Weights of a small GPT-style language model, trained from scratch on English Wikipedia.
Size: 8 layers, width 256, 6 heads of 32 (1 for keys and values), MLP 704 SwiGLU, vocabulary 2048, 6.3M parameters.
Architecture: RMSNorm before each block, rotary positions, untied embeddings.
Training: a variant of Muon for these matrices, 380M tokens, 11609 steps.
MLP neurons of a small language model. Each row is named by its layer, matrix (down: output weights) and neuron, and shows model dimensions 0-95. Each number is 128 + 24 x the weight over its row's rms, rounded and kept within 0 to 255. Numbers have three digits each. A neuron's up and down rows have the sign that makes its largest values positive.
A block is one neuron, or neurons of one layer that tend to fire together. Before each block is what it responds to, as a language model described it from the Wikipedia text at the highest values.

Final word piece of names. Closing subword pieces of proper names split into several tokens, usually in lists and tables, e.g. Dall-as, Miam-i, Mauric-io, Kentuc-ky.
L3.down28:126115135119131153139125108118143109098120134143120068132129092138156134102143146146084121168115155134118151105151118097120143104105158124088072131114115137132108109135135156120112118160103148075133139140130077121116143157159148122158084142095145139120108151119123155156130146112109136141
L3.down87:146125117110161127143132129099135129133156153132137091114098129143063132145126110141086099111142140098106133114135124134116144086184157103130117157110133115119100082147128120096109160143173142151145149109127134118134112191119107121137103113139173143102107113140124125110114138111130090172
L3.down166:133141137120150115124152115093129119114130120102098092106121123114148157085083174119120133094149133090128132117101097108131127133136080126112131172128136138156128102142134138135148164174156101080065131135160144138144133138104141138120086156123135114165095096100173123171148123137095122141
L3.down307:087136158124090089133093193162158147089079121180146113110099118097106142138121153122115135099096169087136127141140110085087173147114123107136094157133161117152140113109141095107139158143118134116119140110140138124135140142119137112135115116099137107119135096170154133163136072111106145124
L3.down415:127108095137092193126134155122108165128134140116112112128125148164119141071134162128172098142155147074108153114101084117111154108151117159122133075114141163101112122159137086100128141130117142144107129138146173090115100097137109112131170142100147149110148088155135116162144087104118151113
L3.down478:142142158138104147141147158138118169104137155131108166148143142132136116096114104104118148115117144115142151158113146136112136111142118095125128126125090164142130115150194149119080176057140142085081147133168118099099118151111112145139150107122116115102123171133128123109124122170130126141
L3.down604:136136090108148125117125164127107127102134078149112114147170111125079113163134107131150131094132136129125127175112131090120121134151151188133137082107128125104140151112121106078137163161120139051144131095131105120133103146123121133148117137116135073108117123149088123128158088156110131166
L3.down628:156109115092116149147118139078131109096147111132110114194155147150129073163151156101162124140110149109093145164120163123147169133112123148093137125113132177107098131132137150132132104134108148111121137135084100142106150133091149107133146130120153117160116124168131148117142162148129132145

Clause-linking connectives. Conjunctions and relative pronouns that open a new clause after a finished phrase, e.g. and, which, that, who, it.
L5.down348:103116127183085150149137089124163104131135107127077121133124113128098085097140127113124131156155111143124154097127144057163108167137139128127125155108133096093152095112100113105140124165103113086144128123129134100118194136110127131116109142122172131166113106094138097123138149160150142134
L5.down689:127119131098129171111132120197159132140151114128102129139146124138157081088118121133153120098135096143109137104144156100094127154104148151173107115136121107125116145075140140090145156096098120115159104149187125143112149123101132125105103132144159107122142119093153096114139151130168142101

Inside quoted titles. Word pieces and small function words in the middle of a quoted or named title, mostly song and album titles, e.g. Get in "I Couldn't Get Off", Won't, of in "Bureau of Land Management".
L5.down372:143122146126131091095112115116173136091137134096182127113123143133109186131128119103100169105107136103130110166139119126116125104178101096132142090123166106114132134126114106097094198116132086128137131114178159086086100153138110101143089168148106128142099139165110141113170142123117142124
L5.down679:135172107126094090130129172098090115130114115092103155121135181156095144113106133130116155087094161135138128129111067166140123120140082126122129136081155130131111129135154135146104125145127134139098082113134112096103130077115117071182123168101086083098156145141134124153139131166109114118

Agent-noun suffixes. Final word pieces that complete a noun for a person's role or occupation, such as bass-ist, psycholog-ist, act-or, writ-er, schol-ar, often right before a name or in table headers; weaker on "by" after founded/formed.
L4.down250:134140142093102149147109113094143120082120081101119130153114142059143099151113123129170112122132147167126147115158140100169107123115165139178114113103178129109163133103146155139135124127122153140144133132129107101100113147140153116156103126163126138068102167135132115140090055111104110130
L4.down552:137131081096093149111086097115117138093129138152187162124161127111101136121149119190106133122081137149116116099152119146139160126099119124120066160121126116112144147133086151154155096144118121144127132130145121105174125144122131075109183140157153139115147089147130096145139124141108125117
L4.down644:132130153126132157133122122100105136080115154161139090106151093079160117118134147170128099173118143111073130126102106095107119111122123138149064154113159110135138144146163161153114105103129169095102130127131120157154156132160132124137152108135135140094099118103173144116170088121071109146
L4.down684:158153101143121154098096154101106079127122164137109137131128112109121144137121170144136155147092153083145137114119115134146121115134148107140107104094121134156125063112164162143153089127090150088082118135145152151107089168151128170107120148129115126091149166133129160112144134117122161121

Mid-word pieces, mainly "intro". The "ro" piece of words starting "intro" (introduction, introduced, introspection), plus other mid-word pieces (sub-ur-ban) and "is"/"was" after a biography subject's name.
L5.down265:119131114133120129082164155083161110091110131121111086119137122105135102138141130133133118172137151152178147114128117133131150159105188145149122116158097129130149088134116138128129148127092157135135123121128169075159127119135160092114133124127114158080180133151129134083111133120137159108
L5.down596:134152128119152089102158103122117121132107121140132159100144139133126171103119109135136135116143164161147099124100131148181152103141147110110134097141110164091125141138119109102139121135109145142133138107150181104132098092108106101136149076133096130152155118097140132146097122165145117127

Verb-completing word pieces. Final pieces that complete a main verb after its subject, mostly present-tense plot or description narration: ent-ers, go-es, t-akes place, hel-ps; also st-ood, reloc-ated, was born.
L3.down122:147089170111136118107128099135112104149150134120140152130104135130100127135084135122144109144140148122139131070121123147103104110099151142116099159131126106130119120155120099106101136081132197133165118084176137138150152104139139125119103133190097175136115118089140141149118152073139138143
L3.down148:103089143155150147128086136131137128084106130193113155118092110105073092136146098093161110128134149174098167125109120122143130147102128072115147114069137132142138151126121107102110114171144144134109102133145111143130094132135127100140126101177141119115087125137131147102149132125149114096
L3.down190:146145081160119118119105102143099121100105137111103145146108112107179114101126123124114116142135146153138110089092147150118115130114145123126135114114123124142128120113104111118172169161111148087145132123125141145150098109117092121117149127144135148118109118080152145099137125114159116100
L3.down287:171123068120139091138140132119147135089151131091132090139112119176113131134138130147079118160146167139133155156141118124095104135142154109100147125101145125137107120125118135096139115155131122113136127130122140137159083119134110097115132144130142146153123176140085172180144112102147135104
L3.down304:133156142078147189132095095112095128133176094107135105151104130128148121146117128121151120113158122136130099129105143129110073123082150148112126122140156097152132131112130097133174137138108107114148181141068144129118101136141105143094108084180131092089154147192127138124138127113147131118
L3.down468:132119119110090102145142147108118141119158131125080144128147154144158133129109058115135137115177197132127145115070089110133098095098155111123153132132088146124135115093144100147120155176103157117130150082138143112098075157142082146187120087149186138104149142119113126130121130137080101145
L3.down508:114113146101102106131137190156105114121112111108123120162111135125134103154124098130153108123171133124163136134160117133171176127106087181120138167089147135131159141087167122161154143128127114084132140115118127093147144112142128111149134127122141147081152145132096121098094107114171174129
L3.down627:161144142074151043115129091170133110068130123141162146089144105150077130107172150131144118148155133091137070105090124114155142090155174121139101121135143150123111119158150080161166093096129117100151151169121125160114153119154133119125121116147159119111149140126124102126139109098137135116

Auxiliary verb after subject. Fires on has, had or have directly after a sentence's subject noun or pronoun, as in "Cohen has conducted", "he had hoped", "She has said".
L4.down385:134142131110177110095096100161068133139116124143099111122116141142148109093175112135118091124135097162143111111135147125139136144080133127146126098126120113129161121159115130100158117118107124130089114147147114139139109111132136137108089120088164137079151120118099147073177179147111093136
L4.down480:135122177167149115129105143111154158193090146177141116114134112146128127151097160092102128078105167117105110124145089130127146117106138102143133120175121127133127160108130134184130154153146117144135125161172091170123104066119134166120117097127120172106131167137138122139119126137155103123
L4.down688:119091089118103160125119165121068114119126143107094101114073082119122122106118131136115131129112096153129116105172071135111140107126124125123113111142139109129126117175135102104094130161110100104112143122145115127103127106111176161084127109119110108152125153159130134125153099110138115119
L4.down689:090110112136141123115161118129100114148134107125106112153147111131130111114129130116113128162167127158132169154124113065110132120134133160111140176147128151131102151112129130100141125183146131154137127114129119129108143080146185171104146115124167138130134130111130173178167061143153121112

Motion/transfer verb endings. Inflectional endings such as -ed, -ing, -ent that complete motion or transfer verbs (moved, transferred, turned, went), usually followed by to/into/from.
L5.down65:108093131127112143156136100092134171154115142135118138156089135118139096163110149084128136134136185168060121149111108182079114085134136092106113136145130120113109139110123113132127110122150168179139119116127121130118108129109136134159167164162168143130137107108181114118135111100118122139
L5.down634:147106133117118118143117125147158123144123119152094089149150118156153151137108087090129135119177137153107138078119141121125107130120127140123158144095132095109075133139142126180120134135068133099125118121173156103112132118165137130119112133124124060113154153131124164124121143128119100134

Article-opening subject anaphora. Tokens that begin a sentence's predicate or refer back to the topic, mostly "it" and "is" right after the article title in openings like "Lakeville is a town", plus paragraph breaks.
L3.down99:083123164108147093135153105133107164105131156077067121092124159123119134121145120137102093140112113147191136143134121130127102154096132120163114150120108114123122144097104135171176156123145124131115117088148132082129165119116127100138087166127164130117140150126096131121137163168128097095
L3.down118:084094117125107104118152131154150128119142129141112122104113158116085135117166179148174139116151130121112137113082122106116135136118146175148117109139150112123125124134115153093166193109140092141146118156110149105149150128134146155171112135096138163161148119160090122116150131122132150145
L3.down315:123173130115159114151114145164168109111114125156167152132130124126127131085121092124160129163123171155150154143089116131130089104111146105118126109163100105145113152124141067147095124137160124137109125110080108168111128136099120133116112128108117126155097170127110155119158111128105160145
L3.down353:108113135131090163124108112111106117188134131128126114139128149074134161100114090149105134119136113123163143150133119076082127116108105154135164131075145104094175095126086189149093135114120146134139033117131133151112109128113173129115137171117145152131123124129141108116111134154109154155
L3.down369:129149132164153100127142096120146113142119145105077114132104120124111165130149079151183109143147137152131137118106140172113170118148152110144111083069119146199149106108110109084146145136151131101124179115095088129110156124154166089145117202141108156139119109149130124092166134135150121147
L3.down402:116112149105133121127146138139104111149115116110111119128115126107145155133142097083148157104097127112130132094125115134171162104071131148123118108146127159098108106113129127150171102128126132086094127132128098152111081093106123129131104130153120134116109131141127128144126152138099147133
L3.down572:109132104108126113058122127163157069118099155108140114126193122132137145139109165121144099066129128078157128115122140150124099176142162129111160097121135148146112118130120125166092096128175124159120140142139151122139126117164138093119152100114119134102127108145067108141139141165113114110
L3.down633:166151141149137196100109097141130121109143133103222066104147150095139094131134127118109145125132089098114118161138113092099079127113112123142124129102131121131118116121136117154148114113120091134123105099145061099113128147113166163179145163155137162134158155146138099110111134114099109093

Surname-ending word pieces. Final word pieces that complete English-style surnames split into several tokens, usually in rosters, tables, song credits, and place names: J-ones, And-erson, Hamil-ton.
L5.down149:150116163099157117146145111107125155153105156154167102147145127121129103118125154088108134124150122112142148160150139116125115151155117149114094151096124133144141125148091106138158108120111157070112115111143099096136137111151109127117144127128175123126129146154130187158150157145121138131
L5.down215:115119122108073126115125135113105109126110108081086134138150124096103100165126105111173128126127114111145134132145121146133155121152127114098129118134144146121176088149100105127115135147114141099113119155143100093115089088120118143139137152111088109130125157149130109109203129116098161157

Title and contraction tokens. Early tokens inside quoted song or work titles, especially apostrophes and contraction endings like 's, 'm, 't, plus opening quote marks in track lists.
L4.down10:186139141138133112148157124107098121147116122108108128062126136133138146191153110110125141158162131130132135085100132132099130102130114135150159154148118099128138128124134132137173079147141118153111116127133139112097141139138158132144124120126109113081154134092133140093140150125140155099
L4.down49:131164147153135167141160168116149171117140138158158159114145086152137125116124122124132121128155112127117119130126124114119148152115129126111108119168109103126102142138164115095132118145136137128160160108119082072084128141128098129109121139105087104191103121154162127136139085088108118124
L4.down336:154155096098137119155098075125126134152131121117169139120123137106099141172106125149156086097113169127117138141160120091137137158099146151074149158121134120101165123155169158178104129096123097127108120112059133105104090147136144119094162127132141093072132145177120175120166108135148104117
L4.down589:114137143162142130160149108164107125145150152144157132156117168151118131046123134149119152164122114168109118106146087125100117145142091134114144131122093152133171168115119150110125123126141095118136161070141121134092116112091146105073132177096140120160141095123187141138141134113124109149

Year-completing token pieces. Final pieces completing year numbers in dates such as 1938, 2012 or the 1990s, plus word-ending pieces like rule, effort, Report.
L3.down6:133137166122153100110104112085131114095150119094138112108127164139128159119153128114146132127092153128132139067133110151144130135150118120149142167109128112097126118132110160134159145081158176108126120100153094085159121137127157104121144130079087116128139186114088101087093112126112096126
L3.down91:155144125121111139114144094090110121160116093143131134156127134159140115136126134110147093159097138124106135134164141156161157115117104139163140123116105109161128134140131132137118164137115093132118116119173086168103125084093147121139107128109142165118133127123117073146162157163153126141
L3.down189:074135107159102129136134136116150061158130146121115128144105112059105136143131142131153105107111147120145136162106183165114127097117132134158091150093153122129107123143137169130123093134135116112089139113130141108096123092144122102105136093136136115136083156095102179121130144095144138100
L3.down329:143122083120131144140087138115154101099128077145139161138163118130156138131140140141153152076088144123114169123097109159123173141089114148152150132137142129150102151150150119088100147171118148107183187105161129123111136134128124111139111110126131131181145132127122136134136107166147142109
L3.down370:116123111154102151139098105135109132136122105105156133130156132135140103122123129131127113125140170152117101141144130180143145083110109123140119120107093099149130171140145085100161114135110156099131073120126093160109144162141115167142135121112130148119121128138094134115154146142161145086
L3.down553:134129151211110112146145108108097139136140126131091147126098145085136114210130127165120116167099132116135125130124104148150100104110127105130163122142113100100079096108125114186123142132143112140141182138125144104123096125126109099124111116095144147137140127142152108101107119125130092112
L3.down573:155164083143136140152186109130159146152110139170172138130152089135086131115089160108175130115119117129091187094166130126163116136116158149154109115103165089131132108126135130145142134146121110146088110160174096091140095103088081117118128094135120116142117128130099116104092131125093116146
L3.down694:137119120102152144111113139121122099144112118138113153168140119140127152101181145130107139124137139132148066127093118160186112146121095149171097161164154114142135107098119141129109131171100117095152137122190146129115124141105095116145094092099119112137142121104180119106120138152121125116

Date completion tokens. Final pieces of years and time expressions: decade "s" in 1930s, last year digits (196'5'), month names after day numbers, "century".
L5.down68:151153121185142108101118109154080110169123118147139149096139143181150150150109143083117116110132141130080143139131104129144123094176113129110131156100128110067123171091153085152109098131141140164109156115133106117102127131107129096102111159117125167126161124081071103152129125156134107101
L5.down545:150105150173167142094089110143105106166177133124109144139152094148143118097141158096114122124128145123140140191155120126155148112138121125103103100111153132087108097115119135148113171142173133117142153128203112199111140085105082143159128111132154161130181108146129103142137114187121076141

Mid-word vowel-nasal pieces. Short vowel-plus-consonant pieces inside a word after its opening consonants, mostly am, im, art (f-am-ous, cl-im-atic, G-am-eplay), plus the word part before -ially, -icularly or of.
L3.down109:111149128153159149134138131094138131121127127088094145117156131146164134097134104116099120124118103115134127145155167077099167130127130140123175128133117117145141133137136089113121112133119120148116136106109132101167158122132166112139125101144137152158148105112094154118080090106137117084
L3.down191:163145112089158140105164173135168165110173168095156136148091120115100143139142121139150140171132122096136086149190116140170159153111108094096143111118090153100120129142112158145128192129138099123145112074131161131118113147163129130147154149132129108133167140087136115123107126144079136116
L3.down193:143145136116139126080130102119140115154110145114106138170139141136123120161103147183137132141113148080096119091160103136156130135135174153118130136138156130135114108149122136124167128149136172121150114151094099098114084091088135133111143127095166151106140120127145151113115157134156164134
L3.down323:154171143132150162140128111103119140138069149101137153131143145132135111091117148133116132123133085113149121150065103151139164124121118074108156118151163129140130116097148144165104119147123108130143118119095157141167150138124091174160133133097148146186125146134135086127085115128126106140
L3.down358:153144106133149114124115107150126093134120149140132122123118100131103080135160106117119086121096151174135179111108097113123173143186156108147152168139141164122102109150182155095152123066134106128116091112152156141089128134078171134128131090160107149125146136175080108148128140152116141114
L3.down362:146112118134149137184117140151133105101102139129113091150107121095109149120135115079096091127119123138175147119135102117148170076134147125111122134105153117080106161111120084144118138129103113131151111107146172106143134141103147104114117110121106141141164172132112086103161131111158098131
L3.down559:097150105105143099132139113100153088121108131158121143141128131125120125139119134140135177130156166103177149107106102099123148163170159134115130161138133137092133164134126126143112082134066146135096150131112163126127128130135127163185107105097108126122202085089099145115102110119156116107
L3.down590:134127121165147167170126149113145144146113109113128121107130156144123138086153121128093151176150120093161102133180128109136141123105152110133113185127137128085116133156089094166125149148117091130129143105111129130128138077175136137150127083170109145161109120125103119130122155096137128121

Mid-word vowel fragments. Short word-piece fragments inside longer words, mostly proper names and places, such as W-all-ace, Glam-organ, Sadd-am, Sp-art-anburg; also "well" in "as well as".
L4.down166:146104138147153160171103145124112145126093126144097139110102133191129086093075148123172122139114109131105127136140124109145130085138116131142076108112117136122152135157113166129147140099144139125177122121135090189123147136107101146105125147115130111149109138121119128132148107148139121127
L4.down238:148104142148140143150106134140092141122140142134102136135137112145158121110095148102102120158165113120097153133136156121092115136155161146079148124131137139134099114120135088118140147117084138116138141139124158099141109145143073124106111084111093160086154098119107156118113160167116137118
L4.down452:137101111114121124100161135136130101147175151118136126145141107143120143097111101132115104153129159135113120117136174161212153124125122105087129127163093130070094111118129162087164124121113120148124070100109123132125147087069118139106156115113117140140147158136154129144139104136110115156
L4.down466:147144129106107129139090141113108141086129108119139172109136146124139137132181121118138175126154105143123133167131093092160135127119141132170093150124143163186146132096097121102170176123148130102131059095122141119098127142091180141135145134175105145162127129118130130137116096121141131127

Split word-initial E. Word-piece fragments, mostly a capital E split off a word's start, as in UEFA, Early, East, Everest, Egypt; sometimes inner fragments like Nazis, Queensland.
L3.down150:151149059173107099134123148120088167119117140151167116114085140119170136153127115154070140120141184128141091134148142136168151103130139130145160123160149110136153153139119093145151142119140150133157103099135132131108149144103124181111165084117101113131094128169095142124119111124176159098
L3.down194:116154139132145152120106147121129101117139129096091117142135091082111124085084107131156151080122128142109120128105129171178124102080177161122141170137141158144111143131163143124108138104148112136118154172144175131135119171144125151110101127160117127148099137121183097161124110163142153095
L3.down212:158167093132144119162175079119136178113128122130147132106124153154128134133120173155120119122118106133145141126159129149152113144137132148093080102125150100137180093188120098092157138168120129104116180095114120144099075168139075145176127115097111092129097122160131139144099102079092134108
L3.down325:169135098143157131115149113115122146151082105151126135143178133137096151147137098158144128135126151133114130146173178139141117139083112107091095132166118161123161141125103142149108111124148132108139122174123119102127123119156169101138201129158121136074125175133138131115102142165141133109
L3.down527:146171096110175111092141098148100092169101119088134142121130136157113215165111150140123112133130129145128130100117143123155145127127125143122135120153125127079166104142156136085113153137123139141092142137118151117140117114118138112118162113117137155076156097091113124123110113118152149082
L3.down542:067156104100146130129157136084133142163140150111103133146169141111111125119149102134090133125162160096156138138097155098184145111153139131117137140163073149122128113153140118166149137151129132122145156133136144114074138110101106132150150171127136114145127128097188154121107145145128145100
L3.down607:113115109170131119147117162114131143140129077106113145099096123135149096147128105114114142144172138128115125116151174117144146099144079142144087185101163090107140098110139130133140145136165112086174098152117096159160097136087139133173125152183124154139116125135114079151123143120156169156
L3.down648:159200147125131124121133104106114090117144095119101143130085132085152141092122125145107094135078152146135160125135130135115120126090164152146093184152136130132114104122097142085097125176161137167136149134138147142121158145109150113136143130110162149112111150078202127125121087091073159105

Word-completing fragments. Word pieces that finish a split word, such as endings after an apostrophe ('s, 've, 't) or after un- (un-if-orm, un-able, un-an-imous).
L3.down215:125144116112144100105113074094080122132132106158147087097179143147117119131147119114082149090097132136157106125165128145125129157112136122094112123139155120136096122099146121176129100098128128154214098136174166102148130132137146120130113153112134099141118088096144131126123161096117153093
L3.down265:158117135132142127131140065138169096082141163125138133131124104140152127116128112121118119067116184126154138120138121148111104140131120162133135131159131110145129146135137125083144129136099125160142119121131127074123140093178109134149115116152108148127138144116136150095156146137089134160
L3.down319:118171125110087123165113107138156145138130107142107096151108139148108157158142147146105095144121156117143111120105132102155191087144120125158100142156134120107098096113154150116126107136162104094151126115141076149135119095110125115160127133124127122136102144146154145142116116175117137104
L3.down346:120171114104134138120135111138119143104145124129135113135125139118183112163120139113081109149144116135130151142126095136090114090089085112121108118127121127135140173116148122120129150157104132116117140121169199159118086136165100116116127088126119134115127131151164164137126152105127122110
L3.down501:162162124088107155159134160145128101113127096149160123131105159149087110127110148119179124153163126130137144095143103145126112155104113129133165103123122125107132154116166128094149111134151101129182132174153165093130084095126095144116114172185162086104138095120156105120138104093100117132
L3.down519:103113132163154102146113126114125076149113156122136110158122115127152134088157114128104126120098157098137072148137154116124125081101104115127133141135081145105112120116127123158113088123175091161133141148145095145180105137100149118109152072109124143132145105192118157108157116125111113117
L3.down528:125097128099100154169103103123116114143147148152116140133167138157189158124131111104134145164117166117145145100126167137098104079065137088164111126119118094133165116149135132102136114129107072143152149179175110165161119154142108148138120107110117134096141104166151138100153083121098139101
L3.down580:137080087132155118093152123114180134091119131113141126132085144111153133112126084119188141111111146127113121099141171141157156135142100090113109100141126121133118126127153118072109102113113101117099086118079139162131099170097140118143130123131130127102098119123163114131080115105131143129

Place-name endings. Final word piece that completes a place or team name, mostly US cities and states, e.g. Philadelph-ia, Verm-ont, Massachuset-ts, plus USA and United States.
L4.down278:133137126124161120143157119137171162109107134110131122135098129125122127160122145141147130097130145130140185162135102091099123108121134127161128155124124147102164088069140135081148144138115146146139110114125151162074105167155160143163132145123140115149143153094147117126093119138077150134
L4.down493:126135090119175124127125113122136126146087130128086128147159110139112127154118097120086110120135122216138123117156113115115125119177152165130078137134121147132130150138161128112118116138114120106134111089092091189108106110175135113156099164121086181132142127097088143154113128132140154140
L4.down504:184163127117130110117140123135074108081146105140121114168154132151122138160138141120170133121114125123121173147129146134100149120176122114122115102153119140079157160097107149129160161145109153083130120086132103131124136132128070104078158115118126122099128156164110139153155161148107131114
L4.down674:123119100146134111133116162141078099161146105155127120120107123120103115146138119146127094124143075134131146137140123153108110123134089116128113118126129119128141128183121147096126141136125110082140159125090115094171136146107133098122057112136109117119158142154125126146123182141138114141

Mid-word "oper" fragment. Fires most on the word piece oper at the start of operation, opera, operatic; more weakly on other mid-word fragments (r, ul, iv) and by after directed.
L5.down194:080118114067154112130145152129133119153105139141144121139101125123129151140128111129108147130076110132167104116160132131100108126106100104119132106146132172133116128142144138136157154061136146086154128140133137126108113131107067120145168107139149137121054121129101108122101141137115142110
L5.down275:168152138124087109110151158136122122147094128130105100128108109124140099099165137093134131118180131116099110101126086158135095123132118137159121142118125154069160128127135131150157119162164133132172155128141146099061095105109119137116114118132152140123134169145134137109134131157121105165

Word-ending pieces and year digits. Fires on two groups: endings completing reporting verbs split into pieces (st-ated, st-ating, comment-ed, expl-ained), and a year's first digit (2004, 1910s), often in headings.
L3.down16:104118142160114116143145128099110128132107101133104127145175100157153126126177121140088120137142114112154125098117108103143161087150153136158124129126106136092057136099141137129114133118129147122135095140161123106130144135152163150119124153167095116125105155072088117138120092136098137154
L3.down78:130096088092126112133149139099096129154161174107075125138110111115149096132192153131110072103077138127118156159139149154112086141141125074175058118142181127083162149129117133098096135082140137141111154115103144118150115151096132096135129129126139137120125135175163142100084123102120153109
L3.down199:084130123136103131140109088132077151141157118160130136123148152162165158127124147150140124140125108101159142140146136127137105136107153102133141103157105145163162147117099114085129138094104163155084109062133136112131140143134118113114153122123128142149124118138162152113142178160145139112
L3.down209:113125115157097120142125138099082135140136101111116134138140082139122172128156143154145117169109136089126126164077092146108110127131107150094124165121158102149126171147146166130077133151136133084105117130149124116157135157135126092126092097140157109121114133188152120113164146111123160162
L3.down275:121172111149176102107156091120142102165128087112129130125101072149099140157157129121098118154122117161120115123104129168166111098159126132134124130155099103088106111159141133085120112123155116137132152118143090097143145180125151070163125139157124144164166163146156126123104112111095156161
L3.down320:154154138138126109114126104134089128108131115115153138156144148136131119134112127144123118153134139145145094140127118118115144155156118135170110117138190171095133138123136150124069120129111111106118145153126121175089138146110105086139132110094123106140108159133166156093136129080160112101
L3.down413:102112128149111162112141116097109182160083137114138154166125148124185148116151125136154093138151152085163119104125131159128128152160138124134133139088126116119127121109136139090119183127086096126148152129125142120129132122184115172129110147146100166126093110155185118105113131127141126130
L3.down513:129150110127113150133133079135090155159110135082145136097107136128124112117166125131106086138117116133138176169136098151131125108132131134133087089111147108119129147108113102137101130131102175103143070109127123141133125132117111137089125106116130152140110097186137126114129151109102116119

Verb inflection endings. Past-tense and participle endings that finish a verb split into pieces, mostly reporting or action verbs (ask-ed, describ-ed, say-ing, join-ed), before an object or clause.
L4.down364:188127123115112147111094103072210117140126142131136124127144165118152121164115111166106168145143159139124135149123092156143147123088109100129154067129138157129086070147124159124137084113166127134117134130158133124118134141150097127156120179120153114165102155114101084128112145126115094154
L4.down495:116128154151125134158123142164151129133205121133093168140121148140134136134142149162105097170135132152138118117162151199123083153132156102177121147104149152123097150128143124096145166119124173128167136120139112117161118140102107095127135147144139131139123117101166143125139170090155102135
L4.down531:155143135181109129130150128195089163105175150165134108149133144123086145162111131146123120112108120109114154128148103150142116141132142068115085112092135138116137102114138140102078142179106102162099099120164125142150056158116087153176134152088138170106118110105168117140139165094129115103
L4.down651:162147145163170133116107079137123115141124147118106121137142179176110110161110082144140165143129119145169143111137110109144168119135128130083166127144134127116108146114109127109144125120128152082125103117120063168117101119120117122095072104137141169121139158148105113116132128112124133115

Word-start fragment pieces. Short opening pieces of words split into several tokens, mostly "le" (at least, level, letter, leaves) plus initials E/L (Ellis, Evans) and ou (Vancouver).
L5.down36:126147124179130101140124115151106123135164116109155110137104116109111149137084149126120151134059093135152095131145118100111154079172111127140113149133150120125115136121161103151106154161119119121106109139106144109131123123078133114129168136142116140081132118141126100089111163138122129071
L5.down695:138168165084110150134143080146103139130122100121160151110145118134157145119153100100188151107109132114106143140150130134096166119140098118133091127081106130103129060147104131119139141152097162128097138141137122093122134170175121146147182090115180146121122163108144135121135100154112138093

Openings of quotations and sentences. Opening quote marks or first pieces right after verbs like "wrote:" or "said", plus sentence-initial words (However, Early) and mid-word or mid-number pieces.
L5.down139:147155104142132092104128125087130128147116129101141138091176147095175100118148052111107166120111084134127120106164144141134117135098091136107137160119136139139142129106113144080097077145098121125126133136124136163163122143123132113158105161098150116115129174160124089114117128122131102124
L5.down300:125164142153173110099143132188140117148122138095108159117075122099133129121128109131103151097137104150115080143157150148081160117136105138101054112117157099136168096082108156126131117097135151159124122106114114133080095110126145150092092156171122147096112061099139156131095113154123156112

Split transitive verb endings. Final word-piece of a verb split into pieces, just before its object, as in redu-ce, cre-ates, aff-ects, enh-ance, prov-ide.
L4.down232:149147129132109117115149128149107159117106143101098142141130104161118170114112104132096196125141104166139140128130149153119086132132146144091083131134140118131159059150126120114167110132132147091128100143125114122092130125139144126092149101144124155119150139099114132095125135152147148141
L4.down481:142116123067144151171094127100119072151111086125145115143130138127092120120144099091140114125142107145093133142116148121089083112134179147138112120144122139122123125125154149112119075090133136150118100105112100166146135128116120122132134106144109121105144132167097114154161115129130115134
L4.down659:173186162105115146136126155137094098132134109105145105148153138139070141111117140135122127113132088146150127147143107140137084140117154130124145116161129147107107124140139108096131134129117147095137152167113097136136112104145109121119126103161103116128081135179110146117145090139117087160
L4.down697:124141110099128105118128140138100133099153142100159164178104130129133135138093135142129130106124113122132148151145111123102073161126118120103130117066125125165133162124149123119138065148131107116107131137084108097140082113138108173092136127108110140128124150153110108129160119141157102107

Subject end before verb. Relative pronouns (which, that, who) after a noun, and the last piece of a subject noun (agreement, station, route) right before its verb.
L4.down189:161150144113111126130104111155146109115185145117098130142170106130155095115112141128151097130123155140124149088128123139150128119128171096117148096103107100151108112151154130107133151154134105127140138137160091130113140153112142101112140146179137113121113098096131102142120104095128151077
L4.down192:092136150129115164126147114207105130094105099123105123130092104100175133103117104167119113122119094123114132136171071084183132142157168113145133144116155131095146115130151131157129104147121140120145137140141136122144133126160106111111142134174138063112104151098135107126080123138120112149
L4.down459:107134149147143179133125110133132117137110126122120118148132156104099071132114122118134143150161117108114153184094124124135102135082160092149094169123120137115127108155143114140120118132100093160163078123137100117090172124149135155103158114101137138110102115126151115153104128146165127136
L4.down603:100119167172132181110132105135141103136123126144071137080114146143072106095139150115104155134106116102100170104137099077143158127093150115117136137114130150119127100143145174116116101099141159108133129165146110157072144111104144137110083137149118145137158168102129117112138118141177140135

Word-final noun pieces. Final word-piece that completes a split word, often a person or role noun, strongest on ect in archit-ect, also edit-or, assist-ant, athle-te.
L3.down120:152118121134156117115053142116097147106128109127129117117108139110101152149105103129105145135109083140084105117145106115150136073165127133128112114116144153134159131127121166103139074093121181115141160159147139143156140127148131148111123129094081156046140125076143111102135122144170106123
L3.down159:145105147126130152105105114136120111140063115162091160147166155118110105122160149109147116101113152141128140116148127171141146108161133135132127158135076165119141101135112143150173075094139127096105160095146141092109107179136131129149119108106105096101084130186120149119121119131157126073
L3.down179:132141128138161115135127157125113125137106128146146093120080124105114154128144124123126127101100135148126132117120114130113141116142148155144151125087074127127145129138136069123129139153101150100098124130139110155124171141168140125103131113143130080146143132144145130116112110145164121131
L3.down231:144175115137076120142123125137112150109110179098123181075160174132110099142124121142123153129099074158060147151099130114140180119143138188121140141133125118106164106142172112127120126102137140124144141126139105101098132127109112119108146111101132133136072142128155113161137137128146109122
L3.down473:087118102122099131162100113098082119150137132140109101141148087132130122121075184120098113131105131106158142137129109147088113116129140153137123112135103078139115130145130115111130101138104151103123159138110121151136139124140133161081071115101135092146092093104154120130110091136127121059
L3.down507:137136100132114166138153086165112093081138132139128187131143162123093114091119124115142158114099091108156159108137088127159109110138164113089114106079113117119133110125109158121123124108127106099136114147094130119146152134152112125086112134148124147113125118122141149120177096169120155123
L3.down690:087124153119138090108088146155126136116175119130117099162150095083146113163123112135128097155147149106129114119129127132140137096141115151104126106088116174153109075156161110145120102140104145109137157126172136089135124155147122123102139115160130147127119114102120138155171140087109182083
L3.down692:141107129150129125110093107119149140125121096128149118124140110126185118113169137106156133122118113101132113114106133132127109068113121113087167120119120138170141152159106126097119106148130124094095111102132120120134159122132132175121084139140166142158118140127157114132123146140148165137